config.yaml
num_hidden_layers: 13
hidden_size: 768
num_attention_heads: 12
num_key_value_heads: 12
head_dim: 64
intermediate_size: 2048
vocab_size: 31239
hidden_act: "swiglu"
norm: "rmsnorm"
norm_place: "pre"
norm_eps: 1e-05
positions: "rope"
rope_theta: 10000.0
rope_fraction: 0.25
qk_norm: false
attn_scale: 0.125
bias: "none"
tie_word_embeddings: false
parallel_block: false
init: "uniform"
init_std_qkv: 0.0169
init_std_o: 0.0169
init_std_up: 0.0169
init_std_down: 0.0
optimizer: "adamw"
learning_rate: 0.000532
beta1: 0.9
beta2: 0.95
weight_decay: 0.27
lr_head: 0.00459
max_grad_norm: 2.0
warmup_steps: 430
schedule: "wsd"
decay_fraction: 0.557
decay_shape: "cos"
final_lr_fraction: 0.0
batch_tokens: 131072
max_seq_len: 1024
doc_mask: true
z_loss: 0.0001
train_tokens: 928800000
max_steps: 7087
dataset: "wikipedia_en"
MLP neurons of a small language model. Each row is named by its layer, matrix (gate and up: input weights) and neuron, and shows model dimensions 256-383. Each number is 128 + 32 x the weight over its row's rms, rounded and kept within 0 to 255. Numbers have three digits each. A neuron's up and down rows have the sign that makes its largest values positive.
After each neuron's rows, "fires on" lists the tokens most often at its 100 highest values on Wikipedia text that the model never trained on.

L9.gate769:118102137148105134158139141076120117128163151128092121173145138086167151098182176128085129127132120110195142094118151136130140094116150130073135126112083078193183128083098071129067141114062112090101104144081131129134156131088143110148186059090122127149100147112047119102118131186185127137130087160199115155085123098199151115090123190093073154164141109095115118150156118164146087142112
L9.up769:105152159118102136141075117084083111106124158092136072100084132045044138136132119125080163198111084140158090104080133143151178149192128153131131147162117218108132079153089097160142095103202150119140059144202130063089126066190140141125098152109118178106171137094202082124150100143124099136132113158165121100131073135119125118127065153146212091111149101139109104136212182167117169152187
fires on: " the", "-", "|", ":", "0", " first"

L3.gate1126:081127176098142111103114159160110093116038150156116146102103108136118115123087158083115099158113129102155155115162098067107076175200157136080081171177105115115144131163094133137076147125129152113092175124133187133124151114152185192151124098128201104109131212115095130136128154180051122177127114108062101103140164074135187105173129177173087144134182110150090175121185121152102161110096
L3.up1126:077105066162081124145189129079103112200123108078078118087146124068185124104121107167156142137113110167110143149093095164105119146131124170136144156104188178117150124203080099191111101197067104080136114129116078121166111102105188064128086158150155125101155139132173113220148074093136129142087105100143095117120042161109141130095145158208125128163112136104131148152101134105079154074181
fires on: ":", " on", ".", " by", " to"

L3.gate974:145165161037098160136193114178143093116144138126118095138124137101073105149147123113085099109111112143136191165079129160155144103096146086127141117142135133160150154159092106076164169093212115148178137169175062151174129113128036092112150111056092144146144095071105108101075132107150079090227121137060132049186104131171136183092068104147141129058128144140115133111186130154116074070155
L3.up974:096089194068104112132117075108124157098114193154162103134112157102122094147122159099095135066129101141139167122102161091103164093093122084186201120096152165116116065060088092142107194103125153120185138146149146174146132142135137074136136159106116121133114129111088113097064144122149089131180091106097150121115055120163150136096101132141135145108101095115123122075152107090162142146161
fires on: " not", " wide", " to", " length", " hold"

L3.gate1774:114164121170124128125092115196114090123111130169116156159166069105129103164164175137168112133139117188183117137074142085164086164182125131160127175113138176174176144143132137152135153171190116166122113121095120146139160104049108151084076164206128077162140147173185091101149139121182167105147109086100056140153136153098150194080143093104159176186114090102131187098141105122135143071106
L3.up1774:131150153120107090135111109146132146107162137133137149122137100130094115132108138066160139093103109149165166106094138101124081129136152121165072116144107138149119143136067178113142146049157058103080140075142085078160125093105122097068140110141149149166136083160138111064124121161091153113092176105096110080109143187080118179146141140146114124153166084114156105130146168094095114150148
fires on: "9", " Route", " highway", " route", " Canal"

L9.gate574:123121078108114114121126085109132131154129188096170151079120092126089059151161110105157135173089094114105082165142189181127097101103120125097118110166101118138124149114037155132153121079116058149082116108127111169106068115161120147158138121181133170057107082182187166166067140153141098133103066121102134199129081125107163118139025162167121154129156140113150130125164117160120071120097
L9.up574:137161136135087128152103133110069097162165146108153152211107125093163123120113081169145158140070135125143163105165138091104058145125122100125112139149124125127070118154091160148141129134130085112111162190190183172099146145096161126133140171175124090159132187125157092095098113165137215123127170108142166084105133181100139105146134179080090074177139109102151115109188166128169149081140
fires on: ",", " and", " &"

L3.gate1413:058087084115133120166136145057126128121088166165146163141090121177089169188107119060185165102090172155194111094155157089091101199143164150086063142137173113116166157135103163166149156074176159152138101114059085150167130145126138192116137137145107161112129140091165101160099108107104129190099127178116095105099120158140146145125130100112132177142141161101070129164082055161205077173085
L3.up1413:075154118111144125109102199153103151121187113152152135150118126137073175085152111138158093116077122110135147110136169140086102122154088140100172104130210100109184053095108144134131032111112094144118160075145118137119110176177150135104153122154126132104144102163172123115131198063197141093178103120176193183113136098079190173128114090159141133159130169119123103182105111146116082195137
fires on: " by", " via"

L9.gate1529:142108166135114140106086141122164117135122162121097110099107105147128195148079139106130198162104102086141187158118125149129122126134144194157137116099138090131143138116151129148170132136134141161123094063162122077141143130128102150102107191111071131141100177086091141141136151131077094187159124155191099138134102139157156060090102141180122148168060133151077084147075057181135138143129
L9.up1529:109138088108133150059095090101115135132121170123176158158150157166153142054130146120159145114129179120051150187182086166146095153104108139126119174143140119101124104128108191165133144172132132149142118123188149112074131250092146112112133148096054091135099142134120178154057151113143151168227144091072133184108082099117176156122110136085194157130093050184115109173123132109104116100100
fires on: " a", " an"

L3.gate1428:139165115156137147133101121189135137111142194133117179073086092063095106129148147177120186122121086155101155099136160144162141138110131097151120154128111128148057158130055071128101140111161167143170097088135111095116108070107152167113157123153125111176144184145168151100138126083156146064123165133163083109140157134140154131116122079118122116144114079093138150205145141141135087143091
L3.up1428:155121088139114131150104149107107109086190144105167103137183108111132222106137112174116114125137132178166197126083128116141126110179131146182083166115147132126136112093143093176173178076157110128142113069128105160143163149046140135117093117131093080153132078159122122093133159132178082089107137092075088115122135124127132070142185161141175128151131104139122137101096142147125156122078
fires on: "0", "9", "cop"

L9.gate1282:110067078161208111101162122137142100148156145145125082118152131108181170089180138118108101113104113136142120141143129092155119112101079112080162101149090112092099046106113105150129169131103102125063146098187119105133120110150129151143114164164139116071144087152104131120109120142117112160125122151143100148122151090163113151170132108151171137047081115177099135126139087056107121094122
L9.up1282:119116147183119148164120189190127158110111053138153180064136166161116137147081166125129086109132113063129142104090123145091113116134107210126141155112151101106137144110084116102153180149129073145157174095109130167200162118136164143159157124146139057103129120121150186195132098089098154188120167119091165167082102106115132114100096130145071101118164128069125134137161116149139096108127
fires on: "'", "of", "."

L9.gate24:086162142190098102124171120124177108139128135068096167154127142138115098149061127141086149135085142080141112148097171098193092181207120107053098081119091097174154143208062158186080123108134148154095100143168127145159074149160143169099135051128133122094156137108173086152147184134153136128119140091149123097123117175152123119166185170137144098139127155157187144158089110084173151040149
L9.up24:142142145119153152192084129151154178121082165086088109091162118149116141096120138137129163192091114167138120185109219150128112116101157131130118070117117164132090135120113121138082092184158094245192131128145140105148069105151143104112231151068153187111102152067155110144129123160141120093183123162098088158166113100145145151137114094139176145123098148197106110155112170168162105150146
fires on: " in", ",", " began", " on"

L9.gate1043:171120129142142123137167184110212103134119156114071120131123103131115101101122156126147110142169143145090081165102146181150136132096121152122061159174198083111136131150107169068106167085108163155117143120172090142113116113113117142124127123147116148100130099144113192161081147126103136187151082135136085164102146179116145157109116150120094097105148096131142116085096097119116181079156
L9.up1043:154093110147124087135130167118102142151036099099086102162138129111189130111132140126109129101151104115103077119146137177160124154173071102130034140141119177113125127171134144096153176094118144142071112068168083111130109119198134129116060114129090173167149108103131098140110107121133090133118065070081180227104133148135133103094153053144112111084143195180167171131111150084152159110086
fires on: " the", " to", " |", " of", " from", " by"

L3.gate1051:090145142140133103184110102105145172101098119167167148106133059101118073126177167122127105148135167139122128142132064063166086152141120130099113158129127064128179111118127114175124112094114178088140145115121123073117130085105142104104069206195091123145150097173121098159060135169158099141125073072091120105141188170146133112131086155099117168184152110130145094161137104154114119114101
L3.up1051:152195157115126116149128074112113147155135106112141135172128133104142135119110110157102168127143197176140181105121139141135146155078089130129123180120179113130102117153187181167180087132100085122123134127145110112062107179124182152178097148139059170157192114120117145160172128151161103122082147127073151124122149130126170076088174177155105120152142113112155123149121102086094160172144
fires on: " World", " International", " European", "World", " Federal"

L9.gate1867:137142152131152120098199164121157140185116114142149112122120123125133109135136119143129152165196104129176136146107109140152176202135126096159110071133149107176068175128148107124149087110094134130093199089117165155193080106174089182129147107070058203106128050181181069100118111173107085092122119167114095087135130120188109091155134162155124119157080148124158149085070141125120014081100
L9.up1867:091135175161129129142112194098069022093057132111112140107103110093134133170124206147095172185193087136206089105125097146192094099160057175150175139191134105177135115125118096101152090131123142133110109141028161137140107127121100085142169110097125157157110113125145148092080151180144065126137160180172140100164118113195074184110127125150137146105114142079099165082106101091148060127111
fires on: "0", "9", " same", " of", " in"

L3.gate415:158136127149124169099170156091097171092076062111121156108129154108105179143168163190109085085121070139112128227126175118117150208115099128104114093108145071104122145090153109124112125076171134170149131128104093102128124129107117158076191122146142119136068144185141093063112158112119182166142150121159116110118154113108128091109163131179147118131065162162165125080056080093160172085118
L3.up415:110071104120118168142179137123129109076092162105122173145176153115104113182099134125122126139115102163126128169079053103115145139170123128058068142106121114105145177172163112120057126088078115138128152183083183110174158147186121162126074127107186204213194147100117012093123110114122150146133093167094167175142186181181092158075091139094139125117132155132116149102122148152146075151069
fires on: "0", " Top", ":", " actor"

L9.gate955:107133179123125165147187161119131185117117137154116104167097128076149141131111149135161055179068110131124136151109134163135138103184087097119098059162100186122100097147090157121077130120174154165148114121117210145121097152067151096080094119086161177106163127103182144128092177116064125099159083155188132134098140161099142117129061129119085108120158114077114144118131079139121134131132
L9.up955:100123176113049125086115118184114142139129075084131147155081124120122108091066125069066177104128144139112156174151147139138120169145193112103139117125113149079184159190091118092092155106130189083106158118051110141106077063117078172147144168173118153115105141155116067100183192114111116141121132198130074106125138144097119202034204150113141137186168148100095116093165166131084139091160
fires on: " and", " the", " began", " to"

L9.gate1893:088158129117101111165102084186145094134073105194138111098064118171122137098084137106154081096137154147087157092140162137083094164134181165171103151184147118127157148108133073097149137151161163136079143142050093094142143067120152161154174161110130154129143130082113148109133058156126177191160121103151144084100149131124173126102115120075162156176107125194131119102140062091180076122166
L9.up1893:059126095140118154140115171134202142140072118150157110149181166109096132104144100049120095131148143141088131131119167154108142117129142125148094173127143136123087145074175097087085076098191090163112137086069132138147102107100116144140149140110102116168107079150211052133101146168166105132110117126129122117167212138106150150094100113159129145152112127169087185171152113121175134182180
fires on: " to", ")", " of", " by", " own", " other"

L9.gate1883:162074100132147133166158108134180131134091157162120115113183123142099152147073115110166064145106106098111122141164097093099101129075131059147121122098132105121084077074086170107123063085143127120112129105112127104175058089156145127212175138151113123158158142089158127143084100094122168164164112090156147109128188080087129103112143134164108097114131131156139133082119091085112113127101
L9.up1883:122115098157138119096154180088086195037139070181149142143115175147107118109105166162118164142093099120178139157125067101107172080146122156142140156157197164110120094167105135068099134085189145120115071152087148121206175101154149106172180080100139134127105196176161080148046095123079119152073092114183105155148087117114068149110107159095105119114193176107142140134164133174136147079075
fires on: " T", " C", "'"

L3.gate511:163126140107095080130167120128176104139149102153141152143114146114147123132105121147110074073098175186141080111183114120150066190118126076141149141139183164098151172187129099160055172089102113193077111110080133168105127168124153138139161167115099152186103129103114143180070147150105088159130157101187146199091088135136116144096113109188151175152121112153137111149078057174175055109201
L3.up511:152178143062120152126153131159195086157170129099126075064117107091122071111144092160110107098147163135182100182128080177120096110092121141122151157144197101160097147188163107139121141136138072128071190123129100155115137093099151086161122161166098165157136099158092093134111128159127123074148186098176173116152103119080095120130095142108138140124093146173141165129132152196086113100157
fires on: " as", " by", " to", " with", " of", " including"

L3.gate845:178111124102147124080143099131166104142217142139072103172074146116100137167113103068118126058098117122153174143144118176114125110098171128183082134105130138073116143141121176149114132091147188102075132125099161137123114142093196145137139060116155125097145112130129223203107133136113147127182132143147126163136146143143138175158088117146122064177129111181130135191165165136112113067166
L3.up845:176100184107135132150155149141129100162152133122054126135107123200147194196133193130103116058159144135094156198110098120109089099107126102124089111144139103154173166134179128139108117053129163127104156131095131112153174145108139076148154107123083102147147137095084185114089145134119111130151168159168111105131153191128157093133177094165144060099080099093108128127156100161141137067191
fires on: " lost", " returned", " return", " until", " resigned", " returning"

L3.gate1812:093073145107115099078147178197064141071126175188085161132096135171114156168148117103154125137165166121153089152163154133131117174134142152123096136131137123101134190136164087074149088107122173156084088129174120176155159086151142080095131101096078138122069048084171150232128073168127076150139156105133157127064095143136067142133114160138126128174081131173115160181153074171128135083146
L3.up1812:155153154114111165178077123116105105142142143145184144131109170158085154145083153121136115128181149145174127119055106109104160083135148140116114178161145122087122085128180153152175108155135128179110071121104112164151149203101175131143132121123114094083149081163092115125145128191167126081197139105068122101102180144137138055189149116128151093097100156108148127090170129087107120109157
fires on: " established", "History", "ure", "hip", "ate", " It"

L9.gate358:119078177147144143125177101134118098204177139124159049093171142133079178131054160102154159103090093091154096142141131122168088131139153193072174145208163166161163109164145142110108091118108120197142157138140176140159146092088113166099139103138161143077124110182082157154111123113099147169139110156142080167166093140186217149131165148157182201130082143083102123124079156164187110169129
L9.up358:166157077096099127193102161140085096097182075148095104068091164056067147117094030132119098086194134134125132157171106179087063194102166154125129142140126119148122117133150105171178167108113134092114119088183115148118115194097108153137129158125137172125121075153157117082151091194101100138141131116165230112065087130098144125118116149121108094172099111099161198138109115167161107099105
fires on: " as", " to"

L3.gate600:102060225179182128125126089149117140077099206145128113108087180157163188128119112214148122132113100119063147190165076165059105085086099160163147115138168134099191078092142092110132147133117153134130161113165114153134088183131146140100153152139123114101083100172137164121155136117123109156166119105136115133110192064122120113097136103155174094169158076117111108179117176100110132121126
L3.up600:100112109092190088114138133128150126112066148089078107146157148187135115122115121131146105144101152099111141163148083155092167087114094143126144143102166122157154126078146134119162117121135156075179136094126092116137165133123185120088163180129130067122129090135129107135136098127110176137160147095131139090147135060148124091071132130123140089167058091130144122163101162132141151080111
fires on: " a", " one", " another", " second"

L9.gate498:159091139143129169077178114161073177202121150097118134187098178146078126153105081140136096092106157074135187096155118161087108110068118140112116074162154092132088100125083102133062151158144072120171174129097132176114150186103155058137108167140110150146160139079135129182110135112149162200129141128165157122079107057201081098119132168139125186152136192106123124114121110109164141113131
L9.up498:159102088127066179162158115150147096106121179122121149192130126108149047150123149109112127097129172156131162144145091148165118093113100083136096076130169109155128109148137126108142157132122133139160164101123087135131111158171142096148115093099105150126194128144126043126105093119138131078137122118133126117077109106144122117117152116169027076179135179146153181125140190079141120162163
fires on: " |", "\n", " in", "-", " ."

L9.gate1088:125088153134108127096072076147096204195093161122121089116100159112143135147129134163121160165101205150091100147098156143127094128109148184126157142153112151106141120095131093152106159131121126084104159151143123086112170149130122167129184112174105135086059125139089102093108103168108127130112096168118034097122087070147095073083122198046092152192170063125088111038120125091118126139160
L9.up1088:117122159114148144112137171056140152134097145140150124135120105127101091128164130143126103104169151146090170153137091084197126180189094144126118168133093137105135118181173130201143124098074141117125143127133161103110076151136123158135106126080098163151154081129148091199116119129118137145090112142175146136139144091123076149114066153076176151090102148102097098151109169134135144154125
fires on: " |", " March", "|", "0", " "

L9.gate1400:118086047102084117122147137176169124170166086116106107164133153116131091122128098107159108122133095219105145165106124135101085136170103141139150187102105161131084166076149086148072123080138137120121136123115130137092171136114112194128112147163158094166116126198097106081087151111135138168157087125097104163103158080117142085178161113116136095109105091051186111140151088153148123107117
L9.up1400:183165128139111113115152124090152116106132156125119185108121175150097126131151054107149085097154045100105107141137142096110087121085122062138064076157128088094083101158107083151165096084152094077128127110111111171138140136171141136142077141127099115136095093075132117120125161212175083120136120138109141129111107097100120126126133118124105154076097220160138127146098093049163078127124
fires on: " the", " of", " in"

L3.gate1672:047125091131168068206152158132114124157086123113213132185083110129104118110184072157122110129084154142132163111123100122125160103111125115084121134163174140188125098180129049141094116131163154152165134146101144150104139082120179109086105168094072131117118150139137081184112151108067107159179093118135126101066082173141112060090148187162163187070072140170112128123114057143143140121147
L3.up1672:099116078150163130162132155134131078099127157137155084146131178127120124209168107100146135097117154156125142110084120104162111130095113103165178115109168118169104102142152086146118189150143178171155129087145136146134111116177151087036130116152163069105084110084072091163097189161107126163163114127112129111185096154108123144133152169172171103113128089175143122143067147184166057135165
fires on: " |", " to", " according", " in", " According"

L3.gate1582:192178133175129090152162131164143175112230156219085168145156187156146130132141172131108069102114152154093152099123049104171125129123139103127073146165156074072113139118135215156097172108111174061141128106151151121168101176129129090123081141129149157099131101147158196197078138144085103145158143073098153116130155141076159067102135118124123116158221155133114094121080030121173141115170
L3.up1582:120174136144140155153103155129121065152152042133114092109101118043068142184130185127143126162115115137147111155059124143138149105157097155136068154153152076119165135150137114109150128105117130169167088114152101106110116160141191088099129155120056073197102109089070115123128142123194118083151149141075113093157166116134067116064162162096135166122142091102140135150112147154068147130117
fires on: " World", " world", "World", " Men", " Asian"

L3.gate1435:169085152104109165167133162073145166156137104120142111123100168097152078168114166095103108159123100153079144167096180147178118096125145078160105101132116099126041133125138138135063197127120200168124164142166146170152120081126089146179132140112097150208146091133091082101114140099140102124123060095137131139096107086115158162136119158157071150169075149159139142102164167149133111143130
L3.up1435:102166073172119101150092173090078116144100114115111149150152097120151090148128192117144240176138108151166159140185141160155082095128157117130145101150161122148164105174074130126193125086167105100121109141156118112136080106135109199124041123123107141069152180126096082162115029108151149092131152139058181088109116130178143151162157131132147097078140126119123171200124079114129126133055
fires on: " from", " of", ":", " the", " at"

L3.gate1028:116145169065061119175111128161131120181145174106133168120093133122104095155104126114225151130105151158091082148144164154079146155099112096181127164076127141147132163128145154214120056089189149042083103117097127155132114125107121089133147088136114154215139155095136098157121125176153101125100155121144133186126182128090139121076131096125111095113109094149117083106164123138153124111124
L3.up1028:095121166126176149163143158109114108172170119078166120121174176100126116140127168147197128119143164133184156136132144161123137125067161112153154160110105177145252103147144170152171140163169158047130076133106170149146134113153167075137157152146133149158116123088124044167121155091144034135090162078185096124076119147087073068111135124119135104119116126182104095154140093133094128118138
fires on: "2", "3", " Fort", "===", " Field", "\n"

L3.gate1888:135088172097095061092160094085156090140140146158072107138129147171102100131042116141114101058122182105163064167093134128070141129125146113068126104122124124107149137158137105103102169120205149140120109099135190139100157124109077160162167112153119111163131138093113125164121104152141125151106174110086171203149151149129146134118113157102201158112160127128139177149133071149101088110139
L3.up1888:134138165142086064117160087108115149138139178144098141117117125182120174119121114152146066141154152128164104144091092069064104120148128082074130128096113114116152133124156097114153163130189143157083136081129168119116115095134101165130185137103127128123168125073142139147146090147106144142121162121085130153111112130155164139081189172103175095123151120138139149207162093194095104143168
fires on: " in", " with", " the", " by", "2", ")"

L9.gate1232:099162157127128100153162096189168111097143112079125128135126149119152085108129125099138131106081164100156110143110147149104131175133166123094105137109088133125174128208167132111165175105131145073065145142085203116126134105097190096163129115117096113137088157079202181122133083107091099167120175099172136106123140151095094132139091137090185147095172142142140123180188155140101154165043
L9.up1232:087132144129121105130147170127147147096124103149154155108111144117162087119139174090097182132110100170157127144157077186021179090117198107095084083138099160124172143187154151105119108145147124107094085130134187136070132069154186104177158092175136134068162178071161151111131118148056021149093113107175115111138098178150121147110152140068186109081139084178092095200181101109125135198100
fires on: "2", "3", "1"

L9.gate1501:175107121093100167183133038109108183111096058113130089100086091151067109158091084171118100154133116148121080106123156138170119134135134163152155087136100105093145092167125068127074137113178127114166150175056120131126072138066158101101114164104132093194069143179164106115123142162150129185161124157168139134115113114200121092194104092132150119179158110111114126125079079148130147103153
L9.up1501:145110127111113162141154118189139116130154098121125180166147081102078154163095106062086094120122102114106090126116117163152120207078130114147130122168117075121135132131153099091082111120117115064129184124102151152116121134116175134119084121115107078152077187138138157151138111107099111098156060161125134169097089112148179120193168114049147156134147160138135153150130056169139174121091
fires on: " the", " ", "1", "–", " during", "."

L9.gate1876:132149124130127102140162126108146116163166179108086078129073107190112160168116106110108111184128101083116086201153105119123009179109103201102150138164108146095101097049126065167109118136160128150097145107116150094118101133091138154098153135165147113184122167159170178106178090117145144206155093165150096122193155121112172156132184111124133142195130129088112149135136123141147094143095
L9.up1876:106139042107069138180083130142147068056146111144131166106184146125075125164135052072191125099139084069099180150090080142144120108106110092131125122147108117135143150142097052124121150118117061083054120118151123133141124187126100115127103089130122126148128160082131111129091118184154111142113124070156209163107089144101136125125102160114069167169195116114243147162124075141197111130112
fires on: " the", "th", " by", " of", " "

L3.gate1123:091127208154116101128126113116154144120107134117179114117079111086144121155093128044169200115099097116073150116189107108026133099164167101127123100106150140131131166173085154165101209103123156113116137118112100174104122133085117177141087142152121142110118123166191111152107189161123164184139077189142100147134134138126212140136079105123102088141142132116132108163142115084092134163164
L3.up1123:159154134117091185144146134135114112201149117060102150198159079079134137164141147149170093125127155178142168119153093086152142109140126186118154115127121115134087119189203067075084167122084180150147139168099154092107146123112125040137150104058101109116090183131164174173164168067174108111118187108235131109110081136097102132153129126110135163121085143128129098155125140140042114112154
fires on: " well", " with", " by", " for", " to"

L3.gate1099:148162116147163065127149103074169194121124196184121137100130105134150132058156080150053130047135127100101159192126130143137144123136116153131053170156205154101076145125090153141166113136200045160154093045054088161099088075082106072150148143159099179178108154133159135079105199111168103177136111147162122095105151142145145123166124123134127093119166130185100100060154091210123180145111
L3.up1099:192190103169112065086200114090152169137122178159177143096183095133136069115133102162120131144143103109142115064166048084164094096169113139169107117144206133059090129136148170185184130152146082111112144096096108117103163088104106148168153150130129138160114131101141075081145159129143119171136092170143145124096133101068148088139104167113102094117182190233095119066163091165134213168143
fires on: "h", " Hapoel", "ed", "ved", " Nepal"

L9.gate838:131124156137125114112139177094175127118097130140123114018123114086125072132138111089111118177114134136121135154110129141143135134139146147161110118164120124139146082196130124102067115128115113150105110152073151184113096137146120116133131084169092134144126085125115149121096122109095115132108127059073143129184096087150218141190104188134153122117143146102112218098167031159125159111152
L9.up838:162170083150072078097110094161115109123105149109185112152135143088119121149089048116103119122082105135149150081183117098126162176135104113099221192103102156186152098163180119154159185202104163092125144113141096108093159136085153108093179055090141106147071174131098085123143134115183127121120199098163198104102072093121156136172109098074116082158094135122142143122103137161101193125177
fires on: ",", " is", " and", " are", " with", " on"

L3.gate893:134185171139082138167154154091178170135119083105140124120162108122113131065136165174096076125140139122133151153149148166098088153152096070130121154175139082157179103146144166170112099121102140153106153089120073127093126088182146113167066152188138086094178119124108112194127131169109060125140110083140147123079142150108143139098150100175171072141156175130145082141089091135094103064122
L3.up893:183129108165078145088151117117102125089116111114153130103158115097134104160099136141166153126128197089086192118072126142164187161121100164120123104194117192150160091165102137159167161135153106157138106160124121111132134119153124135134111151086134114194175157118081125153102116205194172090110124119107144130037107103119094141117218082110225127149088134133182142143076080108117184088106
fires on: " World", " m", "World", " Qu", " was", " ="

L3.gate552:157160125105145133124118183122175168157132201117144095157168103081150103096140145120122105126108090110103108114132183196106197185137090081130132154159204141167057123131133179144138089057155152130105191104154150107152129134107156142105134152149132151160108114154157137096093137127157165153197165083129139127064131117110087205085074134165126114189144098131131120111101059115093162130128
L3.up552:171111133144172120105153137133123130131141129160140163121128147114166158137119164148218118153123100154112088134121120125101143125144235108100101124124139096097121100208128102143182170106126106114183146220125126133112113173139159184132144117115172165140124143097119090131147199122109100129121155132132163207187129123105113092142148101142105092140149148152171161125167093164172088069139
fires on: "0", "8", ":", "2", "′"

L3.gate166:140132069096134090124117124085085130125175155119131100170186092114081196149135141130103054134090168174153181157072126169154185109129125112151134107073170127098125142103124042168104112194129157127109169163137142153099133144106105151086134141156115118064177140100140146124140097149093095125109134139113090171150098103128097131097072125117102161133096094148118131158180107111173111123175
L3.up166:152065110124086111133149157105154122189100106101134150176165154091088160144120129113141116065118141152141150117102135111087136107098158161110085110118070094117093091096098114131155184130128113123208110070140127147107110089135115111138162116135095122145152114152113080129139096149146118089154086081075114118114142110138140180132164133153162158170185137162122131132094101172084073130152
fires on: " al", "imb", "of", "if", "ub"

L9.gate179:092127101120134129117169137087120096144126148073099092088165122156138135164152111070178091114104090102126127097136108129147156095168145156142194146168120139163126168136168112087130084143199126160054204182146118120130116074109153120090146168096113087126063095067164153146152120175128103109148139109192110107059103121154152127130121131138102173140126118078054114126129173072087087135116
L9.up179:134208148132172102140143101075150109203099095161138107084115129114140087130164119102100119219146202141121111155135124056104131066121057123108136108192130169164150173146184117085096088108134135175148121113099159147153103171139090104128169123111095127131139119142144134100096141157106121137161164077173147143160090119115105116144114095176130131119111120160126155116091146116159114139159
fires on: ",", " of", " in", " and", " \"", " for"

L3.gate816:119099127079160133119132142194137163155162165156132139116046147094096141095175173202093131146134137182155133156136097153139131241106088172162149118143146124100112103100102110159110147164120170120111169125158148149100180125108111110180148158187073112149109129118148122144133120124091056109075097115107127120118164094163049128094121141113182158163112105124117117113186173153225081105110
L3.up816:109120192091118117148167141147143100192133160089102132117161070208111118149099133203122057157081142128126133111148147134118085098121121145161142126125160117112143067132097147136136157141128073138151095085137132148064144103114120140123072144155099162156186052131144169142156111123130120143182093122173110164206145056133142118091115143168152111162157118053115112171156132116086131150108
fires on: " to", "|", "0"

L9.gate576:091103142112125135096127156109159161165125108156058072097113122147141063099126086109078152139110123103135114174096146111131085107176151144090146109097108076153123063099078141147132124095149108070136101176132117196129109130146119174106159212149124118081103120209125181159121078122120139129076112154094184133170123126132166140164086173112169131140184088127103140116127072148089165077155
L9.up576:101199099122131158187137116076136151148107150187090098159068100047060104125118120104149168133116161140194137166171107116141142078150096120152153123137140143068094117115131098083104178129089082089068155134094162104134095168138078118083169107198154115077078145132130144116106125117100097106131133096130128130166127178126125150138119148174118111142148129131113122077126121160128169102163
fires on: " began", " to", " the", " re", " took"

L9.gate408:107088192134178091103138083100150105097141138085075087087147117089102138078141150121133136113092148164136122160063148149162176161127120138111125139187136081143167158128123158100132139065162190162131167139120094153120124136165162136097123103144094083136126120157119143152075103145141134136177099103113116137113158075129128188109095119202146153190111122120160155110112075188082132110140
L9.up408:098178070091149176084127095176100105121083148138123145101107140093025089124133156114180116143118097190110107155186120112139129138081147155167195139140166117157093109094152152145158111135147073116118178125159145161115127158121165123117183168169107183136089114166119054134112120115094132151210135190102079134150142083161144179175114154153165122186148106154177157160140091123083125111124
fires on: "9", " |", "8", " \\", "1", "0"

L3.gate1454:135116116140134114132147179185124116150150165093121129111144120200151145153111144095179096088075102174147173135166105079098088145086154070145097189122078070143140179114129124194076135022131123213068129039139130170188135107165123120129195101086161141112124152133149111154178170081076176134127152098138123160132118124101129118137122055171123124095116098119156161094160098108113114110144
L3.up1454:148124088137213129102155119162176098108122116175108111113075155106067161194092111089132158053134129134151146132107136142085064153152138143112100124082164128123153157119083060090102120107161077135070072099157105164139129088105125159204163098206117123143120150105092069165131100179161059114127107112152168103126078091128088212143120117068138162143139127139154128147138136128111108151083
fires on: " to", " of", " on", " details", " M", " According"

L3.gate1552:131147173118108131152208110141152164089152109104161117179134108107140034122144148157073104159143158147165154168138078168082115151101199081131041155154160153147144146170156176144112075171188165085120101117076120147126141141158160119103147115139119107156146190071136093147183146096125099212150126151122078114142145070133133139117110142077184121150198108157104109131075079138073121119107
L3.up1552:115153163113134148122182126146177145111139104081159166135175142075174109154138131171103110139112195135179186134155090157063129138130169151117096139145171159132140168157109124113142104170178139114106102142075157154142145158158157130131183162149128104123142141118154114119123135113123136218157139133137111092142173129096192143115066179062177096100155119145069087116111117137088150117077
fires on: "1"